config.yaml
d_model: 320
activation: "silu"
norm: "layernorm"
norm_place: "pre"
norm_eps: 1e-06
positions: "learned"
init_std_o: 0.0361
lr_mult_qkv: 0.4
beta1: 0.95
decay_shape: "linear"
steps: 10944
dataset: "wikipedia_en"
MLP neurons of a small language model. Each row is named by its layer, matrix (up: input weights) and neuron, and shows model dimensions 144-239. Each number is 50 + 12 x the weight over its row's rms, rounded and kept within 0 to 99.
After each neuron's rows, "fires after" lists the tokens most often just before its 100 highest values on Wikipedia text that the model never trained on. A number after a token or word is its count.

L4.up1580:51 54 39 68 47 50 70 26 37 49 37 34 61 66 44 42 55 48 67 48 53 63 37 37 47 55 36 35 35 50 52 47 68 49 61 54 49 46 34 43 47 33 59 56 39 60 48 56 34 62 63 47 55 63 54 39 53 37 52 57 54 42 47 44 40 78 45 52 42 44 47 27 45 44 58 48 24 49 59 59 42 64 57 43 38 53 50 43 39 31 50 59 65 44 64 65
fires after: "." 21, "ia" 11, "s" 6, " A" 5, "is" 5, "us" 5

L5.up1372:49 41 70 39 45 48 38 49 50 58 50 56 52 52 40 28 35 50 49 47 56 27 41 64 49 13 48 54 45 76 50 71 52 45 41 54 58 76 23 61 47 41 57 50 47 50 46 60 35 57 67 49 20 62 55 43 60 53 44 41 80 66 50 60 50 47 38 51 55 48 44 55 49 70 41 44 75 45 33 68 68 44 45 48 53 57 43 54 76 40 55 56 41 63 41 39
fires after: " (" 15, " Japan" 12, "S" 11, ":" 8, "-S" 7, "B" 4

L4.up913:38 61 47 61 52 71 33 37 61 44 67 54 34 58 45 55 46 51 49 51 51 48 26 49 67 33 64 50 46 32 52 56 46 50 42 44 48 48 50 48 58 44 46 75 41 54 63 41 20 45 40 66 51 46 63 38 35 64 53 27 19 42 51 24 49 70 50 51 65 49 44 31 54 68 46 50 62 63 54 60 68 46 34 37 51 50 46 73 49 64 78 54 75 63 46 28
fires after: " a" 24, " an" 14, " A" 9, " t" 7, " one" 4

L4.up956:40 50 69 33 38 45 43 51 36 38 61 47 48 49 34 71 51 50 33 56 76 44 36 60 52 66 64 15 60 30 40 42 38 68 66 42 49 58 55 64 54 66 36 62 50 56 65 51 38 36 46 47 37 47 54 43 37 38 31 49 56 64 58 77 44 46 65 43 57 46 38 47 31 60 34 49 65 40 51 67 66 41 61 47 66 58 43 43 38 79 49 61 60 61 54 48
fires after: " A" 26, " T" 19, " a" 7, "c" 4

L4.up827:39 61 36 59 53 45 47 47 43 42 59 72 63 42 69 43 77 58 40 79 54 24 42 49 54 39 75 62 31 55 29 53 67 47 67 50 65 47 62 39 62 45 84 55 58 37 64 44 54 52 55 40 38 51 56 47 74 38 67 60 42 41 20 77 56 48 52 58 47 50 49 56 57 37 52 39 65 56 25 33 51 55 54 67 50 38 58 55 48 67 44 50 51 53 44 41
fires after: " the" 48, " as" 7, " first" 4, " The" 4

L5.up927:59 37 40 35 52 32 56 53 39 33 56 49 54 55 40 37 60 50 33 16 54 46 54 49 54 48 83 59 88 51 60 56 38 51 36 35 45 55 40 43 49 49 77 38 45 62 55 44 60 34 66 57 48 49 58 69 55 56 71 22 55 48 48 63 69 60 71 51 42 62 61 56 66 43 32 46 61 49 42 53 61 42 65 42 72 54 57 63 23 46 53 45 32 58 46 77
fires after: "ol" 36, "ch" 13, "v" 9, "ov" 7, " bel" 4, "ev" 4

L5.up54:32 51 59 44 56 70 40 26 37 65 41 52 67 48 42 41 31 56 37 69 22 63 57 47 44 36 58 48 53 42 45 42 44 56 38 36 84 81 35 52 71 39 54 36 37 66 46 45 48 49 48 40 49 42 40 45 45 59 61 49 41 49 50 48 64 56 41 72 47 48 28 27 43 65 62 56 45 32 34 32 41 66 49 65 30 50 37 31 50 22 38 43 56 58 43 59
fires after: "ra" 21, " t" 10, "t" 9, " De" 7, "a" 6

L5.up1009:32 59 71 58 37 31 52 26 31 44 36 48 50 35 46 69 49 25 63 48 57 64 43 44 45 53 51 66 40 68 54 64 53 59 62 52 46 60 57 41 73 75 52 61 44 37 61 68 67 44 42 82 48 68 23 53 43 58 41 61 62 49 57 50 75 54 36 57 63 67 51 47 49 58 50 51 69 58 59 44 68 45 33 31 52 70 49 32 41 48 50 52 42 47 55 57
fires after: "ot" 16, "T" 11, "por" 8, "t" 7, " out" 5, " F" 5

L4.up848:60 34 43 65 46 56 41 45 45 52 56 56 54 24 46 34 58 63 42 25 46 42 36 34 48 65 67 44 35 58 52 63 37 31 66 38 73 45 46 63 63 31 58 69 49 53 32 29 49 67 30 54 52 47 54 41 54 43 43 64 53 67 55 58 66 61 67 42 50 45 40 57 52 63 39 37 55 59 77 69 46 53 47 47 59 51 57 33 43 53 68 32 41 59 43 46
fires after: " f" 18, " n" 13, " com" 8, " Spec" 7, "qu" 5, "ol" 5

L5.up1783:46 53 33 51 45 43 35 38 25 23 47 61 50 59 60 49 67 54 34 49 37 47 66 43 48 67 29 57 67 41 55 26 47 61 37 21 50 57 54 50 64 38 61 50 61 55 64 47 49 48 55 52 63 41 27 39 47 65 33 40 79 54 35 46 49 34 37 66 29 58 50 48 55 44 27 39 47 39 68 48 45 55 52 63 55 41 58 46 79 65 54 42 55 38 60 47
fires after: "ra" 17, " De" 10, " de" 8, "ad" 7, "e" 6, "r" 6

L4.up870:64 55 57 53 40 34 55 30 50 58 49 34 46 77 58 56 60 62 46 29 53 69 23 40 39 68 53 52 43 32 44 56 59 37 44 63 38 48 69 54 59 37 41 60 50 42 49 30 67 64 41 52 68 55 70 39 52 72 57 54 59 34 47 58 47 53 37 33 63 73 44 53 51 52 33 48 81 57 49 48 58 68 80 57 53 37 50 34 62 61 48 25 48 70 39 50
fires after: " D" 26, "E" 9, " De" 7, " E" 6, "D" 5, " due" 5

L4.up1099:54 65 44 52 41 48 62 59 51 48 40 53 29 47 59 77 75 51 44 73 28 61 65 35 45 43 62 56 43 59 36 45 48 32 55 54 55 57 85 50 61 58 42 62 42 40 58 40 47 54 49 39 51 47 47 48 47 55 58 51 52 66 53 33 56 54 36 43 46 60 49 55 61 50 77 49 12 67 43 67 39 34 53 48 32 59 58 65 20 45 30 56 68 51 53 35
fires after: " s" 20, " S" 14, "qu" 7, "ens" 5, " such" 5

L4.up341:59 54 62 47 47 37 56 71 20 44 55 30 59 50 54 53 72 76 52 37 36 65 44 52 65 50 56 76 53 42 41 40 52 39 47 56 46 71 57 39 31 67 68 49 62 40 54 61 46 53 64 53 51 38 64 41 58 66 47 71 71 56 28 32 40 40 67 44 55 51 40 52 56 45 69 32 37 61 26 43 49 43 64 60 56 20 44 60 48 58 47 41 73 43 48 47
fires after: " S" 32, "z" 16, " s" 8, "S" 7, "-S" 4, "-s" 4

L5.up1548:69 73 76 52 37 48 50 70 28 46 48 52 45 44 37 43 48 45 49 47 50 31 60 61 58 56 46 59 62 46 44 54 54 37 50 36 42 52 49 35 56 85 57 68 38 55 41 34 60 36 45 27 32 52 48 59 57 59 39 57 59 40 38 63 36 32 69 37 56 63 67 64 71 51 53 57 44 58 56 34 47 32 42 44 55 66 42 56 52 32 32 29 47 48 47 45
fires after: " S" 32, "S" 27, " L" 7, " Mar" 6, "-s" 5

L5.up883:30 57 49 54 70 43 61 51 46 29 52 44 35 57 61 37 53 61 41 73 48 37 79 62 39 61 64 59 49 53 42 52 41 41 52 55 63 67 43 37 44 56 63 50 37 64 49 46 42 63 63 75 52 78 51 49 50 37 63 48 33 64 58 58 55 57 46 40 29 42 71 53 53 35 31 44 70 53 45 65 31 53 60 44 44 34 32 22 42 40 51 50 43 43 45 52
fires after: " The" 28, " the" 23, "." 16, " " 4

L5.up226:57 51 57 46 44 54 60 83 60 41 60 71 57 62 57 57 38 57 53 35 44 62 33 54 63 60 41 62 38 37 49 39 44 47 49 59 55 42 65 49 25 50 46 48 62 27 65 48 56 31 52 39 32 53 31 37 47 61 59 60 55 79 58 56 55 51 45 64 64 39 60 49 52 50 53 27 49 45 66 53 53 63 34 55 55 60 32 39 42 37 44 32 65 58 46 52
fires after: " J" 24, " N" 14, "N" 9, "n" 7, " j" 5, " D" 5

L4.up783:75 49 69 49 48 41 23 64 47 42 51 48 50 66 49 72 46 65 69 38 44 46 56 81 57 54 45 57 65 38 63 40 42 31 40 45 47 45 35 42 54 45 78 50 50 34 46 47 43 51 67 53 52 15 69 46 57 49 69 21 52 22 42 44 50 59 48 40 59 63 71 59 44 47 45 24 52 61 52 53 52 68 40 39 70 38 42 60 53 46 47 27 45 50 53 52
fires after: "v" 18, "E" 11, " v" 8, "ial" 5, " p" 4, "ol" 4

L5.up1270:37 34 57 59 58 63 37 43 62 64 36 36 60 39 73 26 51 57 45 27 25 44 57 49 43 69 22 51 60 39 58 54 50 68 36 44 53 16 62 46 39 38 64 44 58 59 40 49 50 27 38 80 44 61 62 50 52 42 45 58 27 66 38 60 75 49 55 47 73 58 51 35 67 21 36 48 60 27 65 58 40 65 57 43 49 49 38 57 52 57 36 35 52 60 52 57
fires after: " the" 16, " Y" 13, "e" 8, " +" 8, " pro" 6, " Bro" 4

L4.up1411:34 66 62 50 38 52 77 39 34 43 41 57 43 48 48 29 30 45 43 43 51 46 70 60 35 30 54 35 61 52 61 60 55 43 56 46 71 46 45 36 61 44 63 46 48 57 56 46 36 52 44 36 50 45 55 51 45 65 48 64 37 46 62 55 60 68 37 51 25 61 48 60 50 30 44 25 36 38 60 63 69 49 58 39 59 41 61 68 40 36 59 43 57 49 38 50
fires after: "." 45, " No" 6

L5.up1866:48 27 54 63 49 35 41 56 45 31 62 34 49 47 61 62 45 57 62 72 50 41 16 45 63 73 72 45 53 52 40 55 48 38 68 50 43 71 61 38 44 25 50 33 58 58 60 47 76 49 51 43 47 47 43 49 57 48 40 50 66 64 39 58 41 65 48 63 55 26 44 52 58 48 49 48 43 46 66 43 60 54 48 50 56 78 45 51 56 30 56 35 54 63 57 38
fires after: " f" 16, " n" 13, " N" 11, "urr" 10, "N" 7, " him" 5

L5.up613:48 26 44 44 42 48 30 38 30 35 59 50 44 60 52 40 54 60 60 63 33 58 67 45 55 44 35 58 46 59 51 43 50 52 51 36 33 67 40 49 67 69 40 48 51 41 64 51 44 62 59 63 65 65 23 34 51 68 59 52 53 43 46 46 40 81 46 65 44 63 41 30 52 27 44 38 49 48 45 62 75 23 35 63 60 45 53 25 40 61 31 57 48 38 54 48
fires after: "at" 36, "and" 9, " ind" 6, "ind" 6, "ad" 5, "ant" 4

L4.up1736:27 55 76 60 50 47 55 46 55 25 60 64 63 49 73 45 66 61 54 49 47 41 50 32 49 56 45 34 55 30 60 42 43 63 64 61 55 59 38 47 50 40 71 41 54 35 39 40 42 50 48 37 50 56 66 49 25 47 40 66 39 54 45 58 56 60 60 19 63 56 48 42 34 47 45 52 55 68 17 64 45 56 29 35 47 30 70 50 37 53 70 64 71 56 52 56
fires after: " t" 20, " E" 10, " A" 9, " O" 8, " an" 8, " a" 7

L4.up1606:44 33 50 75 43 69 47 40 39 57 37 32 60 47 42 54 53 38 44 72 28 33 64 51 31 55 60 62 61 60 68 59 53 32 49 51 49 57 28 60 47 52 56 67 42 42 54 47 47 46 62 46 56 51 49 61 51 65 55 43 60 48 70 79 47 41 40 56 55 53 52 63 45 32 15 34 49 45 27 51 51 52 64 54 45 56 57 55 50 29 32 39 53 31 68 44
fires after: "20" 64, "19" 35

L5.up655:50 58 60 38 67 19 20 43 42 47 50 49 60 70 59 45 58 51 58 21 43 43 78 34 58 53 45 45 51 52 59 60 35 58 43 22 43 56 62 64 71 29 52 72 51 66 58 42 46 47 40 45 67 26 53 62 45 47 39 40 43 42 46 53 57 46 40 61 45 49 62 65 52 64 54 52 61 57 41 57 49 47 40 52 34 46 32 44 40 45 56 70 69 40 34 67
fires after: " gr" 14, " Ar" 10, "e" 10, "ag" 8, "ad" 4, " tr" 4

L5.up563:36 34 59 32 33 48 69 45 59 62 49 36 47 21 49 55 44 48 42 57 41 58 71 48 54 56 61 59 55 46 43 60 56 64 58 60 55 57 48 48 63 63 45 49 43 42 47 42 53 24 27 47 41 53 41 37 56 52 56 45 41 62 52 82 41 40 39 75 59 15 38 37 37 44 59 48 37 53 52 50 42 71 50 68 60 55 55 54 54 55 64 54 39 53 42 59
fires after: "ro" 17, " for" 10, "op" 8, "n" 7, " kn" 6, " For" 6

L4.up817:45 61 46 45 54 54 58 62 65 53 83 46 56 44 58 54 31 56 41 44 45 44 46 43 64 61 39 48 65 49 51 55 22 51 77 56 64 59 64 19 62 53 53 43 42 67 38 54 53 55 47 65 27 26 41 21 57 55 65 45 58 51 30 42 38 53 56 46 55 72 66 49 44 46 44 53 53 83 39 42 28 42 60 43 40 49 63 66 36 37 45 56 51 68 53 49
fires after: "ff" 16, " U" 11, "s" 10, "ect" 6, "ud" 4, "ind" 4

L5.up297:40 23 47 35 52 39 63 28 37 57 38 59 56 47 37 42 49 41 52 33 56 59 60 46 59 43 67 60 53 30 60 44 43 53 66 65 64 63 48 47 42 66 54 81 57 69 42 30 36 64 67 47 42 49 39 49 35 69 42 62 56 50 57 50 37 53 54 43 35 45 51 46 52 31 46 38 47 42 48 57 50 48 60 41 52 66 60 49 47 39 48 57 50 48 48 53
fires after: "it" 13, " cent" 10, "s" 9, "is" 7, " Spec" 7, "as" 7

L5.up486:61 48 74 43 63 35 47 62 58 52 53 63 60 48 70 62 61 26 30 22 55 77 50 69 57 70 36 55 31 55 57 46 35 53 48 37 51 58 51 59 46 54 52 51 49 27 38 53 36 38 38 59 30 48 65 60 29 43 55 53 34 28 54 59 53 68 40 37 66 39 82 35 61 68 48 52 49 48 49 59 40 58 44 50 56 51 38 75 44 41 34 55 42 40 82 53
fires after: " V" 19, " v" 15, "E" 8, " p" 7, " Y" 7